From a checkpoint of a small transformer trained on Wikipedia.
Size: 13 layers, width 160, 2 heads of 64, vocabulary 4096, 4.45M parameters.
Architecture: learned positions, tied embeddings.
MLP neurons of a small language model. Each row is named by its layer, matrix (up: input weights) and neuron, and shows model dimensions 0-159. Each number is 500 + 25 x the weight over its row's rms, rounded and kept within 0 to 999. Numbers have three digits each.
Before each neuron's rows, "fires on" lists the tokens most often at its 100 highest values on Wikipedia text that the model never trained on.

fires on: " r", " R"
L10.up313:509489483500506514451546563523528474519524504541487536480503499511507500520501510507478509493560499476515503493521516521534494472499489494463459494493493498506496506520493474523494454463478509546506476479493507518504526482446501433493507476470502530542464472469481516485513512492482534514444497472473460508510474502490448541490506511540493489496537502527488508461537543476483487463532461517517498532540515478482500493506482470551513469528445475485519520504506461504484496516544501

fires on: " and", ",", "2", "0"
L8.up512:472510495510461499494530516516517476508494548514506482505446472485473484481460537491521543505521541455518529489487487530488498498515479546480490499490486473525457495535483503519463496535519541506542468495481468504487509537471541473444520506487459493483460467446475513506494515473506502521530483502471504522511487513532516497496539505521529462539486515511484484499512527498524541479485525509477531510472551512525491499530512465492494501443473528447527485449495501455496499529511477

fires on: " d", " r", " squ", " m", " pr"
L4.up9:540518463490477504480510504514503490494483512527507476504539476498553503498454507478553531464512509465514524540521518479496513496516470493476421501518487508501533493511512516523506495490473493513470494518461545498487498533478479448491506493532484499535504535470513461525519521511479513498456468518511457445493489516523482527477498513481533449488526513473486495512485525492556508491516486545523476497513475452473498475530456492552513532545457497481519525524517501460509484529492516

fires on: " his", " professional", " prom", " cons", " their", "(s"
L6.up70:499495507495506491478491520515532565466482514518476523540527503498524475502470492517535499459496520487469517488519465454505448483510514539492519480504501465497492513523441512539567469490484534517505466545523513488535452491493541493491547491513477491549522543508490510532496492460470479526466482483483486478467505518502540500472485513470542451535490499460477509481473523505458559495488489511527511495492492507517506482510487518494489469481503511498503491530502453511485516486537547

fires on: ",", " and"
L4.up41:488466508469467472511463538506502461457490519522517474508488502519476512481482546486488514481536462479517522461474501514486546521493474496487522510506486489521457484499470484514503493508481489529482448494494479500501506524512523504445502504506493501507445501537483525497503502448488491527517488522516481493499486478525494486491570510514503490487502590487527475473511556463512528454520496534506553493483538519473524499526491468511491509482474519522516536455446518474523522540502478

fires on: "0", " so", " met", " has", " do", " have"
L8.up285:534541480547433462516512538519509423503464482503515521469506495514536515480516515499489499472529539439520512491546511485535467495543501520469465483545522491479461507522490470542495485501545492541502508485490472546509530512507516502503474505505463477468517462485493535469471487474498487553501520489494479515485519501472482496497508466501516467530489539527508457444475502511488506471513518514528521482491530513492487508521481480512509477506482474480517512490491464503508509499501442

fires on: " and", ",", " or", "t", " ("
L8.up58:491509500524479516529515476512524462496526504542473554524502499514488500506521563468527527514473473510495530475481488525470471510501491488524467482496505498526432466518536489520519519501473528490548502478519487547500510484477554475475529511485507483490467496476463521489497525467456466496502476486491488513532516503523534493488554443522476481495508500519506514466510545507558510470518482491473537498483513501514487456487503507497527460507485490498525518472450487445507448530518517

fires on: ",", ":", " and", " ", " or"
L8.up466:506557490510504502526471531508498482487473512489440522520498498522512512466495513470502509495511508500498511522464498477487492506527523525469544497488507473530426491529502515535507484518485493508519440501503508496504552449493523495462514503519453438503473542526502498480520491472494474488495461498483498495503505484489424497454526454484497485497538532545487519481513520491546471441478533491524516512514524526473524477516508517486504487552481504465499540472456498518502501474520497

fires on: " has", " had", " impro", " with", "ides", " |"
L8.up395:478537508540473451467531512500534508477502561503518480528506480540499544485499497490483483512475516487474513524542505491501449527509466505488488477498501488554487502453468474527546455511486510538507527479505529510524521471502516446468489494498513543490501485536493515519524492476498496519537523489500530508463455581476515511488489483490494482493504515498531508483499511495495542468492513519475508526494507519559487476515521496516448498500511480449488454523475454488492465514522475

fires on: " ", " by", " and", " to"
L9.up473:426519519487489467552512514506504501476527540507481503491490502506518487485443494489469516453530500503525506502492487465496534514515529523490515488520486469517486473550518527514494495523437538515531483449487509527471495502464486487479481511519476478489494492524523478459503535478475468537536493507493497514506469510487478464468471503514523521460560557487504490457520535477550447501515500521507521460498540488507524496504506476484488470496524487457532523512503477546508490479515482

fires on: " D", "ing", "\"", "A", " League"
L6.up72:524471468461465517459530520503484494506491516545485511531497480490515566486515492520517545499482462516515525466481476461503493458473482504514479513525479480535491478496470526514443522489475534519529523495481450517465510526500499494488493507479494539548555495497505505474492515498500463490505527483520526494486479499482514500463517489530491463484517476491517441537486561487461509521506518503504518489474531501494468479529524496583487489517469485478479492483500550502494452512532507

fires on: " pr", " resp", " cont", "pr", "par", " ind"
L2.up344:526515505505490460507500515516539470503519531533500469497476471504498439502492509444476511507507551483501526491503491494498484479510477516425542501500504499469503531519496481505504459516543489543534526492483506480517512483489481452475538502533482472527509488519488477514490484483459506523506499538525422506465525491501485480469505501522520508498488546541476487499552488468476461509541472517468526470470488479507461522538494491543472478494503529534498508502502487538484535459503533

fires on: " n", " N", "N"
L6.up563:465484501530495559463519567514510480501502522509475483484464478496489523492478524499509509509531512537514448498462464488509491473490527510483490491477472481511516485520514535520539476481486505516508537480500488473507466503509507497506560466513466533507460517481494498518467519518471482513503461499462493519490515504490529474459578491537503508556459519485487506493521505486512478509498527506499536538485496500457539488531496455517502510501459479528523492454443559484492483528485524

fires on: "P", "A", " M", "M", "O", "S"
L9.up516:484495476465489484477529490514500500490468510524499536509516493502456541508505496496490528465517463447534525525477529519483510505557474521468488498491490467516526499472464488503440486510477537540531452445534476458481490505481470490481510486520501561464514507488494463516508524483481512525527499509477489447512492511499539521515488563537509518493514531453516529494507526535518483468514502480498482528512533503561507525499507495504484529464506446518524525517490470498461497486488502

fires on: " M", " K", " F", " H", " P", " J"
L2.up422:464511525490494535497553516526526534449461495501482547491511531523510498483465473521530517498483490523546537481482501511493491474514488484515509429513521479570510490529511522534487501457455518537507449471518503465520508504506521505506535506514507483513473506494485488531516473494486495494477476483452471483493511501475469464522527530524512492470515504502490492454503499486547490452490504488549531516508502470504520489494455491544511496501505459428483544480475498481486496488531492

fires on: " un", "for", "un", "Un", "vers"
L2.up451:509514477507499501517511504500500451518488487515458476489493511497536529450463490470470518466533510505509489537518502474536456482501464543491508487496488461524464458531487506486471499525486465540514520479477491481488495526446507483467506512553467460526524465490495470490486508512472520526491500476533465468483504454535484515470521476471518493522534504550501507528541500500481513498517458532490537515450504502516522464522497534533497488469464493562511491476498548527530519476511509

fires on: " of", " it", " years", "°", " fight", "he"
L10.up188:457475512497488492468503516517537482489538504515464509495497523535495478499487508539500436504519475502512472499506500491486562490463513469470510497501471527491445479462486508493470529496452499517506490515498484533492494491484501439464484501493498549525529503460482503484507547481448510520507503492492489520516470500548519482465504490491490495496488524517534480446484534447512441460507542530473498475502544527534515459556550492526493512508493521482509524487467480513519517518510483

fires on: " D", "D", "ens", "-d", "\""
L10.up121:527504551466501507490489466528500486475449490522507516479524490474566579466483477483512540504435517499489541483540480470478528454475509514496523484523523473558502525501495536475465475481469456515527506502480480495495499486509515507528524479454514458524532538511495492515500519504506489475547506506502481503510481520498474487516497483485466488494524508502478432521538537501527509459491529496505508513458496506518547519494500516519480514475481493449510488509480511522504465499519529

fires on: "en", "e", "er", "ph", "le", "te"
L8.up488:495498481512458495510542494492515463530513509530488513491508504500522522515496521480513484502493497552489528493502537515472470487519476534437507472494482475528490514499571497561511518511500536506499493465482500486524523511500510508467487495514481498489497508466481514505530478528524450513533454499470502541529521509507587490458546475496471499500505511529503446494479500506517474477516456507477560513523460499536480479462484508523477493470461446474507520487494475472500480472527497

fires on: " |", " ass", "-", " =", "|", " Candidate"
L6.up577:548530522503493482486495490516534510481485523517478527521504467510520459503450457491519512508453540550472497455521485465507483474457490495473545497508437527450464534499485534526533492489530484522533459517477512451494506490498474484547491494521478536517535534493513490519493499527488461522443490475448492523483450507484531478492492512483517495494547506498503507478531493477507465481495511474480503477486494526491500516506528535519466458511499505519529503475492513509504508525548529

fires on: " wh", " was", " be", " m", " n", " r"
L4.up590:493491489510499493441521557518525455510503498524470473509507558502492512462488476488528503467449536460520477504498494543513454494517437505468493484511509444514527526526493515541515483486505487531532498460523524478509539498461521488483491540511474519506506517469495534488480508488512471521461485500476502543495508485497519483497542473512499434519493518510479494538528517493490483471530481528487500517500508483522522518513456488552483502490453490535520489470490440527523491523513486

fires on: "ov", " Pl", " rel", "iv", "inem"
L4.up374:497527523506525536454517478543520492499480473528481451511529515507535493513481460513501488536491535497489524510473483483491497457508467477483485497536509462464539526537536495514510496454502491503528540522467482482536501498503511457480550511526502520493489512502487471478526517547475496507413503450488500500565498503472484505489498483497532476495478541498471467481534482465507485497510476496487505488514491491516519497498538493571449508502506497508525525463482487503463463517488538

fires on: " cont", " •", "qu", " Cont", "iz"
L4.up134:530484482504484454508495464508500487502517539525487521539497527511551492479457491445499490507525463537459501487543517473505445508518488531486476501485450496499493508554473474468497521514512488512485520524484525474494516502485522461473485523538462513527533540473492484494520488502476454501490464501480501545501482500483461523474515523518491486461534498520500463533552507480516513490473475494520493483507505560466464494528448508526501514494479510505523498480527451511504534487545541

fires on: ".\n\n", " from", " def", "==\n", " before"
L2.up478:518509520483482505514483487506516506453490490475498487510504462518537491505489505480508582529500471445497506484492496486464541472518473502467488493519482477479508498530538474513497482508490505496499490493519467513469478507485555515496517496526489521540499516487514499492526508499494501523492491498537470419518540517544516497482480508446518485468507516470479513532460497468506494480488486507493568523494467458558529472541564521549498507490524475531489485467487494462508485490519545

fires on: "k", " k", "uk", "p", "ov", "ink"
L9.up547:504523504519483558495537554507509461524514490524521502505512493514464502509515487532514474464557482523500510472495509518450546514485494506479476534490523487497524512464561497491449487483487511498523526458494473511497503502537450482523497512495451474500470464513498464507500485530523508486474528503485527461458464498462491468512538505468502479490503524462504517497482510445501534467528519477516493520510527491549474488490540470520466518503520463474529537452508476469476518513509475

fires on: " s", " b", " was", " t", " e", " p"
L6.up65:509529533510513514477557544495545481486519529504511463511471543498495504496451481488531541497441526530482486519486503528530471503505490488527440501524500445481512490560487516506540501498496491530502471512519510486489479536461506489507510539522491527511497527488513517488476526496518482511459474488464473493472466501450488503463518526492539488503518516442538530461468521493509514503505514520492484525464511529449548489487451508548502499489467519495493503498527471492501468506492465

fires on: " p", "ts", "p", "it", " from", "ps"
L10.up110:541509516492513487536517531509512488462509524499506535500491506521466496506523464556508530521519439516492530553502509487508502506524525536512440519514489466482475483498497556520459494501486511518483537468534485487507506544465501490499517515488476484472488504496449450478440496510480484475534498474527477473489481504519461513508524508484553482501546525464522516495475489478567504508484524487471494499480462506486541501481523492540462497504513503503488541508522474469507485537482455

fires on: " |", ",", "°", ":", "3", "–"
L8.up238:463533497493504509417511544521549542469506519506510474479523518522510490485484436507479508515529485482498490471502512473511485496469522467504518514490487471503478518546473504487505475490541549535511484530571484474483506501492490517526523498497506480480495539482475515479508555506489546534488490504523499483463465502476507507486481541466477489496543465506534477479494547460503511477451515480487516501475523570524486502512476497505487502474464495516523526502484502488529475511544491

fires on: " ", "|", "-", ":", " |", " ch"
L2.up342:484491488489466499519520514513503471470528528514470468502502469514520572509489546476465501489508492495499523491542516459482503508488463497524482480499483521539467467497511485529505505504472489526502492504489507475491521500469467505484460499509495515527422554487510475501511562541477487526529506538534508477491475529483480462492501478505474520465544505503452540512532473523553498481490482520473471560501528523492496491528469498523523488534451483510498461514476504465530472487493518

fires on: " |", ".", "ud", "ul"
L8.up172:453561451485505512480528496515550515512513540528454529494508508523495479512484520448542488513527524501522549488478517513457476475505504512460520499494496489511486481477513521475480501476539496495494479512501511490524500525491491498508476505494465504533516541476517478491532513508433511506506517479495476450501493496519495502532472488464484501532545492503482537523517529425512455546497464458491521472505496541490530465536524543498498525505475490483534480498477506462527482473465516

fires on: " and", ").", " to", "),", ")", " There"
L2.up263:512461525456491493475548451497515472452501475486520521486483481490463495488464514510498457525556501471485519486480494494500515494550496507490507508510530479489462503515484531482447558522513509493514486467541443512513517540504514523530487504502491537499479456483476540489457510473484476538521476492488488468528494518499538503509492548496521526529493534513509498544481519529496493530546523482480508586495510530487519513471500509500473507470488471539518519494515459487498488486512475

fires on: " V", "==", "),", "V", "c", " gu"
L4.up255:457477484492508488487501475520484476469502526551466470506527480513495521501500500485510524494507521479482523511503486472480479496538473493512460504526503535499544529507486519514491539474467521521549509506504499506498490450480515469505529454522492476491487537492465493484461521485450489489518534518504499465509459549479498511471487556495498479496518508466492482511521514507512591528518477529548479529475496465438473471514479474521486524508541480502508492511501455473517468523515554

fires on: ",", "\""
L6.up611:487434501518489500516519545497524464485494523548538530497492473508510554455501519511527502485493480457532500510451497502474510503549491507449472489492526454528479490513525498493478505509433518492516523447497490500497473528525534503483516515482472514513483471512457502514501528458464494525508490483499469479476465494532487494505525507486528484539490521483512478455509514477484529465504480536539537573498493489508528475492478469490494502476473465469519538523500490479491535535516518

fires on: " M", " K", " B", " Fl", " L"
L10.up13:485524515511511488519502473520497469498478512560503538513488509531482470514484522487504489466533487510570489488433487502471502477531470436506468489529481501487509504550508525530466492485457502516534527452525509491480478522487494454532527498501460538517441513499500454538513489502490490467454488519476497522470483506505490515482548506490514469497519500484524501471510484508514501496510506493557524508499446539490470490534449487528541488525497452485490512495470504514478483518516516

fires on: "ak", "as", "at", "ot", "k", "ad"
L9.up85:472536476439471499529519454513512505521473564444490572489479489528490528468520547480504515527518481518497509520487497499492496504476537493454516485513516527492490532482513510467483493480437487519507496526502503514490497497491495468478496503493564490483470516506433480538520553491495522508522516514502503481499465502497480504472527472526516494542513495534449504482499507467538511484495515479472478473487496494510471489479553518482508521501536513452486544455518501485512504483483527

fires on: " le", " comp", " so", " o", "e"
L9.up461:482512485503474513493489514508535478511491497542524500518522461523483504492485437524503509476508513517515496533511483471492448497517524473505471487502479435526477471494479508552542444479524516518484531468471540512548478522503480478468490500497472474510501512505491484468508539502473519519487539512466466507473524543468517473488535526521478505507486536492475550508490493496509477504497516494467522454493516512493514488561514472495511539478470546508543523512452446477539527504471505

fires on: "ubl", " compet", "(s", "ron", " add", " prom"
L2.up228:476480475471494507515496512523553505498497499555486496540473508512496500495477486477564537456495516540453492493520474451500464482487448500472530481504501493456500529543485511522532488497485504510556481511515486505479505522500478532490483512531529438501498488484496495523509515515491510504470495460521506481452511558520476460533481505479512468479501469475497516575487479501514496487474485501509476495470489523526492484481494535525482506521503489461520449547510462500493489447521530

fires on: " un", " be", " Un", " not", "Un", " Not"
L2.up563:512545496492498539503519485507494466515514523507467495490536518490505529422487480507483496479508496479510466541502444486551454494473506501498506502513503503470473451512482539504520484495508503507537487496476507472492527513500516440448490557534502487535513456505457510490525510516501497503488474511505529523531464473534528498461520458458534488524547546518516523554516474504474531487498501527483504453514507492476521477499497534509482502495465521537520527456473489509512464496488495

fires on: " |", "°"
L6.up212:482485514494511489477508455514514474485460502511542521481478535528490560516510471528503505517515521546434485488503505477481497480488489505515506482528493494492478478498497537545504481494514523522513482516504510502494502586491462490524508547491505557510447496509467486484485492494524524524484500456555527507485488523480523539454459504512519513518510482531544538472426516473532501511484523469484469473485529502536496497474494503509495497538476477508517494469504489451455499513507499

fires on: "as", "C", "am", "v", "or", "c"
L10.up275:503514487485494526500515508510505481509491548533476493515501505496514498482468490500512513510522510459512521545509510485478462494455491489472470521491480465505557464506516491517523468473472519530535509504466540467524521531530532506512501501526516522506490534520476469453513519487472543475529551504491474510518468475502502503514482529455500469543532513516440509501515503474507498522446537483500475478504489495459513478567500497507470553489492493483587541475486493497511485501463524

fires on: " ", " and", " L", " Mar", "th", " relig"
L10.up207:459483484502483494514519519508513530468500480525433511511506476531531516499469488488528482428507497503500496505508493496443524462499459492483525522469524537523497516504502532444446517512497543491500532481496461504510569495502497488526483476497484531519443500452498473506510526500500527508537510468504483473492498545497536511532545501498511474486525531498498491472471500490487544491548489515479511519499518469507478503519482550484460460512523545465492526489518490492514473547498521

fires on: " H", ",", "H", " de", " De", " Y"
L8.up449:509516501484504518497484452508518474468494541511518521529530416496480520483503549483493486532522492526514505480477535500457506513504476508518482498526474478515516499515526509511513478496457517513494454497489523487461504493527513522527524483487480519514465517518468476488486507494458489508518504521506474473487484497494496499465583542521521543488500573451528524471461496469538503474483503525505536541522501494510478451527535463483462542496492514499503512473456480476490518533478490

fires on: "l", "pl", "m", "r", "-"
L8.up581:503543528486500493490555518505542460495511516521485538511510458519512498509499488462481514486465526501495477510450461505467478476501416495468518509505489532525463461512527481534557501488477498508500505507530519499517516524483510470519459499516482525529473508473498504512496542496484508506497538437467491514496495509493525458473535507483507506475553482490505524466536506453514473425510488494515523470542539500488499472500495502515487454551502516478518487486504513496502534501528523

fires on: "h", " ", " ch", " C", "c", "–"
L9.up364:453458480478496490525469459513505547475475532520461511522526473499519526468485508543524516513519488526531518533513472495478544514509484486513473509505506538542488470490513500486486512501449543481467477512471507531502499496473502504476500489491473477499463524475494455515461553508467500509516511499518504480505491500474538463490487490480479490503494536458480479506551542506495546510482492494537504549497506536471490502547474545518529525466457533513473533530461502493518473458487531

fires on: "-", " |", ":", "|"
L2.up12:494520543486488478471539493498522449509474525489520482483505463488503507511496467460494478437541494518493465479502547489489487490508481490495494512504503501482476495529546525534501503502516505545520491473501509468503521507539489499528485506533500521521488525519534490493471509552459493538504491498459472491466476547458514470467540560508525538485515536493514492443553469477543463502492437516499519483487538520489514495527519501507462521525451518513523498462487501484512505476506518

fires on: " (", " v", " inc", "V", "c", " R"
L8.up424:516476505469499500479512533522510479489485514523457421512524492484471517485478517496547547506497481472519513546510477485481490491488521496483459484522501508519494508489491542546511474482483492535504461531485524459515496530497475459479531483536475471470461534494497520517501528468457514505479480548476489491481472499488480502518560518515516486555532531456451522525503536497532473473533502512500459512480521492483482490495482496558484516491461508519508506499500489494521457558493508

fires on: " (", " Un", " Re", " un", "-"
L9.up507:517514532498515498475533490526528471502513475509467495529498479459486527470437508482495514494495530491508483520511476521507509480515524533506484484479495518514458485519504526459496528511488484492506512476496500473493457532537485489516494478559463495522458459479544501508517545506511475518485468484510457469481501530526525522492508512521499507491535535482481486497541509493516460473568469481460492505438534515465580462517473487505461472493491546503474490513464490519508488481480529

fires on: "en", " N", "N", "n"
L10.up40:477518493520497493484530545498533534493487514518500501484518472497517505482518501478493507459492511533518522520433472470513521515495514493500491496520519510574463485485524541529491484477493509501485544495478476476531498514519485519546536502497478493500472553502483503500498488552469485502517448544473487499485531488490450488471536453504515519520485460520491481469512504482513427500526492508521516527482480496542513490489472495528490493485487439479554472488448524491497498502503565

fires on: "F", "P", "G", "D", "W"
L8.up349:507531432496515455517474470524523486462480528490483540522518505516500502507520511484487491517502498453495522537470511497445513505558465525516507503480506450494506477491502534464487526474545506475515482483505522462486511522508515517513494478498475540483505509494504478501539492546457509517506493506554486430470510478523460494492448534459519480523535488512531527530514527482493480491484478508471510530496562528524523470485512513497492536489522503507515541467473511505448500478500518

fires on: "k", "ov", "z", "own", "ok", "on"
L10.up485:490508516502489527509531442501489498513514531530490503511511491522493468489543521540494445504500481495461532489472478481416535474497498489484484511546506507488501466461509468490498510496467515505550510502509469509484469498498462522484494526483493553509493524460483498535504516494519445466491504483489519459494516528452515467479562500524514484518531497508477533512483544499493488507585482490477466554506513522546497505520502519531523507485513471501510506479511497464497473509539502

fires on: " cond", " Los", " cont", " pr", " Cont", " Est"
L4.up609:588470524526503480553485492520522482492493552522534498527487475506511514478489471483492482493490490465527464491565495491483485469517491512470527486497482484494505504558509510505459496515510476489529498519484513514455485522500524496523452519580497463515525483469477489472480504474517474507474498479530467505441501516522495458543493506481487449480505504548496498528554508476495503463487482501466517501488505538490497531535499504533452474490497499484494525520500474514482505472509519

fires on: "P", ")", "C", "A", "F", " to"
L8.up196:502499450494459515461481481517525538468448517529513487489490472485504491486502505514514516505497479429473508535484500497503533511538479523478489497494506496480504485498476517469473484506538518516511456460540485482474491528499528483519521487552504524505495476490484457486520476507509512527500502510526476473479494510502551503516452501504529501497488484468496550549491518498472489542505502483484485552460555486535535520474494532561445542471520480536482506531483466490497486510547484

fires on: ",", ";", "),"
L10.up209:527461462492485484480466562501496474472476495528500541525483498554507507468458519502525531448522492444513520541471519484512485502545478515449471471523497486518472509513492500523494506537501513510502493495479533482506511501495553483508516492490466520503483505517482504487519521473489511571438480504471473481475535494496472490492555482471506471515525520500484525477515483507510483472512498563503501497500522460469520438494482489521479514503542493489499506477449457479468491510504484

fires on: " re", ".\n\n", " before", " where", " ===\n"
L4.up194:512500495470488503504505493502539504466495489517531464503500457493499489473453506522502537514510507450493510506494488470479538481528504488488485484548503459491529498531523526491478472488487513508535499486472458494511467545509512492480506488536484524518486525521482494496501525545504514519485503486532475474543505534503532495486459527422519515475483543459510484536509490444495491477473497506477532503474483452522542518561537524518521552509471495530472513488495494534504455485448533

fires on: " a", "-", "m"
L8.up205:508532518514523515490497541510537484459455509513459481488518518507490507488479451454516551461441564466543490517504455539491484507523474522510501479507489463527490477520495474538547477497474529525475494501536523460488472497471505489514509447527486505509487543463513502503481537540491542523528519488466484470493484484491477469477488508483528460493502524474484490462518508524521522473502504480489507504482540502477535471474494517501505486501542512517502523454461488537493515474527488

fires on: "us", "al", " football", " influ", "ous", "ail"
L6.up16:549501533521492480554535462503511485490517547494498519505521529547529523484465488477530521508490551529490547504486503441475493498487507473496479498522494501513490478510543488463529487500530494466494514505536521539521530482488479446510480496501510488508516525445466461472537522451522462510497502493473484520465482546490536487496507494501493462519485468498509490484529506482491516480458488510451505507525506515516490514464490544476475477480476468457548474506501501458495516478536541

fires on: "age", "ate", "iving", "ive"
L2.up615:509485491516475447513520473509507441515522505504500493520515467539516535513512511495487492444494535503491501468523531503509502502521478482555497518517510497491495478510524514535480525525503571489486515486504471522484540514488445499473461555515467480494454521487503507479489526494475485500556516470511498516479481519469478498487487501493481489434520498498515487529520467534526522519479460523490528500485542482535447475511542516490498489482470470510513517478479459478534545441510485

fires on: "ing", "en", "ed", "er", ".", "est"
L10.up387:511507516497489479486525481499529479499509519507543525482513518510499473495479490487504492498492470515505535459467463434487470477529522502458508504501484478489503498526515551533513520490504516492508480465463451521512532505503507488485500490482452557490525472467513521514558502548514450548506442503500520497472494490477519511459492541537495486468539520487539468496523485488497504468484480524488497546495506522556460478486494474504486503468505514462497544511530542462440503494506490

fires on: "U", "P", "an", "ak", "as"
L4.up601:509521508441475514538511474500488473526460514540465531462490468495476526518542524515534464497524442519447510487498493513485527474487531553538471489494515550505475507517484498498506497498467508539546482529490472458505467547472501456505476496484541521484475514520521446491505525510518524488536515493525511469526487524527526520482507483496550495521532485502496510511480508459476508491512491445531491470493546522501504482521505494523487487471496481471502495461513532481494473487501549

fires on: ";", ","
L9.up118:527477466490502481495507495512512443474469503513527496483504499515518527448520514500507478518551501470522474501501506469468501530491497527497501482519488467475479505538538502520473456521468520512495502475505526492436491534540500488512542472531483526521504486523448504511490527459493491527497457514503475492461461491518518527492566524476530503485508582450533509479531542498519473485499537514501528498498548490518481477479463450505482512512479510489522500484493480469490489524456505

fires on: "a", " r", "o", " so", "e", " wh"
L8.up156:474493500498462506514522530508493475499486540503497515537523466503509509477514503474499500492528508542476522510514517504502526479483471534493443507520477508522493469534467538575493483483523472530487495469478531492543482503457453502457459494495512449503460549495492555487476532503488531517538497500471472512483507485482485477471524492532521477513512507512486513497499497486479538456513462542524499514508501452497518487541524484444544525482478473506535515492492456494531545475495485

fires on: " Br", " his", "-year", "'s", " br", " professional"
L4.up251:525502521504503497520486531525529503505457523493446527493530521505477495506465474496478509478512532491505455482507490467477464503520554532537491485478476483512491434553445500517496484484510546504525478534500464512493477524486520490505499542537442490521495497490515473537523516454477457510473504485485484476466501501489485505439510514463494482513502517460491541473499466504497542496506522488541537521481485505477532447543523465533530494494534497540517501487493487484480508492529523

fires on: "it", "et", "ab", "os", "iz", "ok"
L8.up439:502525525562491522516504465497500469512482512557558507490547467495490494529509507487530476435533511534507537515497486488460549483474462473502458516487538477517509501507521529496456515482507535512520461472477458505504526495516497482480454468490533482471503509494470490489466531507490494502547478470481492534496463506481526466499506509470479504483490512570548511496495505511512493527504505456490514523521518513532505516469475492530501517466487526473508498457501486477546517477460490

fires on: " |", ".", "th", "°", "7", " years"
L8.up397:486468494496515523502478472504541510502490511519483480486486527511496479505521473485538554460503501486503523479505497456478469460506457513478512498503492494491480476514495515487494505484566559496512458486490480508536489514484520500490489489447496499479545492490507485493530535487521538513500524467553527512500500514502516499498456475450505505519497495526524488466490528454539471504548486487439524469479551524574526464509540468507506513489476493502543532484468511466483476523519469

fires on: "on", "in", " local", " same", "i", ":"
L2.up197:519489462486458457508488481518516483493535515497527519501510499533508450519524505475502499528538502499486463463476512459475477478512492503441476511498496548474505485516479511486509541479489501523491461487471510512522500505482492498560494486493500510557499489489483472505503505458500482511513476511509512533523520499495578514457482525496536473528500473516529460501537533487484493528476448485480487501539547528447493486487507506536501494517485498472548536495575517484471518459507518

fires on: "ob", "ong", "qu", "in", "ven", ":"
L2.up560:508487508496467491523514505510491496462550551491496519474521498497528513520478490472517486478543499501527542552464525472488509496495479525439475503512532532542467541509521475507512501486466462509500485473484500504499562495492516508484469464490495462562496506459492498475491534434523500510499510527491479482502479493490521510467512471519507470476551465571493504523512548464484484502496471476483479525511536481502500532485508517499482521491507467498560474504505500473495490458492541

fires on: " rel", "inem", " investig", "ur", " particip", " based"
L4.up395:542565519492528525506549477505490485476507519513510474503543477507498485512479541480513494472473513463482495495496477465529509459477485478479511505535509500450507465517555517525511470498533524499504509482480462477477455497517481467498515536520497527556486508525505496473529524502490503526490493533474471451503482541510503486468479448476513469500525529530518494512500472463458510499485465536521528461487490482529481499512557551550464493516497483512489500512487536469489458504514521

fires on: " ex", " us", "ok", "os", "ir", " Do"
L10.up219:500506484546516519511514475505501488491494525484517521465564495508520522467480503505512487488520541474463524453497466443487533520470527520488532501501476529505508484541455524471518499456522498498505499474481501500498473529503458483486469461472496490506506472449521448514459506537541541510570514487484474502499472512524502498477489495471509470558544495487563501514537498515470505480504531478515487515530556521496543507481489475520477490482482517480496491500513482527508532464496506